python train.py --d_mlp=1536 --qk_norm=false --parallel_block=true --init_std_qkv=0.0373 --init_std_down=0.00398 --beta2=0.99
MLP neurons of a small language model. Each row is named by its layer, matrix (up: input weights; down: output weights) and neuron, and shows model dimensions 128-191. Each number is 128 + 32 x the weight over its row's rms, rounded and kept within 0 to 255.
Before each neuron's rows, "fires in" lists the words (lower case) most often at its 100 highest values on Wikipedia text that the model never trained on. A number after a token or word is its count.

fires in: "on" 30, "to" 25, "years" 7, "more" 7, "the" 6, "no" 4
L7.up440 [168 104 108 152 101 187 141 137 125 126 147 194 143 143 160  81  90 100  85 117 104 116 182 111 115 147 133 129 118 107  80 132 132  43 129 158 165  75 137 158 163  97 126 141 141 105 194 189  66 130  93 130 137  62 148 135  49 165  85 136 125 154 149 175]
L7.down440 [105  72 155 137 130 111 124 103 127  72 177 139 122 119 168 152  97  95 183  47 103 114  89 130 139 171 111  96  79 184 114 141 134 143 113 153 113  94 167  77 117 181 136 124 113 105 173 105  91  97 109 145 144 120 202 140 104 153  59 132 103 121  52 164]

fires in: "which" 29, "number" 13, "of" 8, "year" 4, "and" 4
L7.up1259 [153 164  59 115 151 134  86 124 101 152 116 189 113  95  86 110 149 101 113  95  88 143 155 123 145 177 127  74 133 111 103  54 146 125 142 101 163 119 159 119 137 132 171 125 100 132 146 134  84 110 152 128 152  83 104 133 134  60 170 157 167 183 161 135]
L7.down1259 [136 152 179 177 154 127 122 139 117 191 131 139 120 146 111 158 125  93 156 124  58 127  96 125 164  69 108 141 117 136 116  81 130 126 136 186  73 118 195 177  83 152 156  84  98 115 138 145 166  69  91  93 149 100 105  99 101 138 124 122 156  93 151 146]

fires in: "by" 22, "as" 19, "with" 17, "were" 4
L7.up168 [128 132 147 151 151 131 117 119 162 126 169  89 115 179 157 122 116 151 130 115  80  88 131 173 121 163  81 102  67 142  72 192 103 109  74 100  98 114 117 136 117 161 156 130 116 179 159 128 127  93 105 133  44 148 147 138  90 135 147 120 120 150 140 112]
L7.down168 [157 187 115 150 166  92 130 159 172 128 121 126 141  93 110 110 101 110 110 174 118 175  98 121 138 130 151 121 181 167 116 121 155 112 175 187  97 152 161  67 120 109 144 169 120  65  98 124  84  90 155 130 157 114 138 182 117 146 158 174 109 158 138 208]

fires in: "and" 31, "of" 14, "to" 8, "the" 7
L7.up1479 [134 161 109 133 146  71  77 124 156  62 182 126 107 133 174 154  92 120  93 196 178 118 189 163 168 112  87 128 120 138 135 131 102 129 149  60 118 167  91 126 138 140 115 114 181  69  98 138 122 157 115  95 136 107 186 112  74 177  87 133  77 155 146 154]
L7.down1479 [177 209 138 121 196 116 123 124  69 114 135 129 114 142 170 134 144 101 113 130 107 106 129 110 157 157 157 197 123 168  95 159  81  95 127 115 156 129 159 103 121  98  90 178 137 156 102  93 150 121  68 110 169  84 122 117  73 151 122 105  75  92 124 120]

fires in: "year" 16, "of" 11, "time" 10, "one" 9, "after" 5
L5.up430 [150 139 158 127 214 127  94 121  83 177 123 164 184 117 100 112 156  59 126 136  98 172 150 123 107  94 120 138  90  75 130 112 164 118 166 136 124 123 145 118 159 107 159 125 170 201 120 166 141 114 122  96  97 112 118 164  81 125 155  95 141 199 108 179]
L5.down430 [139 131  83 138 150 145 123 103 134 153 163 137 129 172 117 141 163 130 111 135  82 124 144 110 123 150 128 133 124 153 133  90 109 180 117 128 130 151  88 112 186 140 158 143 176 123 100 165  92 132 112  88 155 160  54 132  90 164 129 159 143 137 138 163]

fires in: "to" 17, "as" 15, "that" 10, "s" 9, "by" 9, "of" 7
L8.up581 [140 120 100 160 156  95 171 146 214 108 105  95 123  98 110 199 118 151  67 123  88 112 162 156 144  86  59 155  80 103 150 191 145 129 187 144 127  95 155 110 159 147 144 151 120 111  95  95  88 141 154 138 136 182 123 132  46  92  88  81 123 150 113 105]
L8.down581 [128 130 158  71 138 161 111 158 156 145 115 102 122 168 105 135 160 162 133 189 174 177 113 151  73 180 158 120 143  38 115 159 185 139 131 175 128 147 131 150 100 131  97 112 144 135 123 112 144  98 117 109 161  93 127 165 141 178 145 157 130  63 142 155]

fires in: "on" 43, "at" 7, "from" 5, "set" 4
L7.up540 [104 141 143 210 184 134 169 120  71  60 142 122 127 165  77 122 104  83  92 153 112  86  88  99 204 121  95 138 126  99 112 160 145  76 150 115 155 109 103  56 151  91 140 130 127 105 161 144 136 124  69 117 170 157 164 134  72 152  83  97  79 124  87 113]
L7.down540 [141 139 112  89 160  57 126 134 105 157 175 171 150 103 138 165 110 119 122 137 128 104 123  99 116 136 135 109 145 110 185 111  72 187  95  53  57 136 116 118  65 109 108 147 162 170 147 108 149 107 135 123 133 186 124 124 181 131 103  94 114 185 171  74]

fires in: "and" 28, "on" 12, "as" 10, "to" 10, "at" 9, "with" 7
L5.up1291 [104 169 135 163 156 134 128 131 136 134 182  80 124 127 143 172 171 111  53 175 157 115 170 161 102 125  79 132 152  55  88  97 113  99 130 105 131 134 141 153 128 129 191 139  53  98 134 128  91 134 118 129 177 119 162 168 108 131  81 146  91 125 118 114]
L5.down1291 [213 138 190 105  95  96 125 146 136  60 160 163  99 107  92 156  66 174 143 124 137  86 153 122  79 150 138 127  79 178 178 143 105 172 163 137 146  79 120  79 127 111 116  87 141 125 128  94  80 117 117 123 175 118 121 119 110 143  96 146 153 156 155 187]

fires in: "to" 47, "with" 8, "september" 8, "october" 7, "of" 6, "december" 6
L5.up247 [119 144  92 123 118 130  83  71  89  73 136  70 149  98 102 104 140 155 126 143 108  72 127 126  95 127 121 134 130 111 148 141 164 120 137 110 116 132 119 116 152 127 132 120 100 115  98 156  85 129  72 118 136  82  94 181 115 172  38 123 184 207 115 112]
L5.down247 [107 130 145 137  95 141 112 174 111 119 115 178 119  86 104 135 135 152 140 122 125 135 124 122 123 142  52  89 103  76 107  94 129 109 161 133  97  87  64 139  95  84 155 100 106 106 168 122 145 126 108 180 160 136  83  83  78 104 138 100 163 148 128 109]

fires in: "of" 37, "against" 12, "from" 9, "by" 9, "with" 8, "over" 7
L5.up92 [106 115 165 137 129 129 151 106 191 140 171  75 113  94 139 109 167 130  80 107 113 126 126 196 161 132  99 130 100 130  83 146  87 135 163  85 113 175 127 120 190 165 173 123 133  56 166 186  80 110  56 124 156 171  93 176  60 110 173  48 139 146 141 104]
L5.down92 [ 84 103 100 125 115 109 131 152 139 172 145  87 113  33 115  88 138 119 156  64 139  54 109 145 141 126  97 160 159 132 130  96 165  95 152 150   0 118 160 113 148 143 120 153 147 100 132 166 108  97 106 157 113  94 152 134 113 133 108  87 135  95 103 107]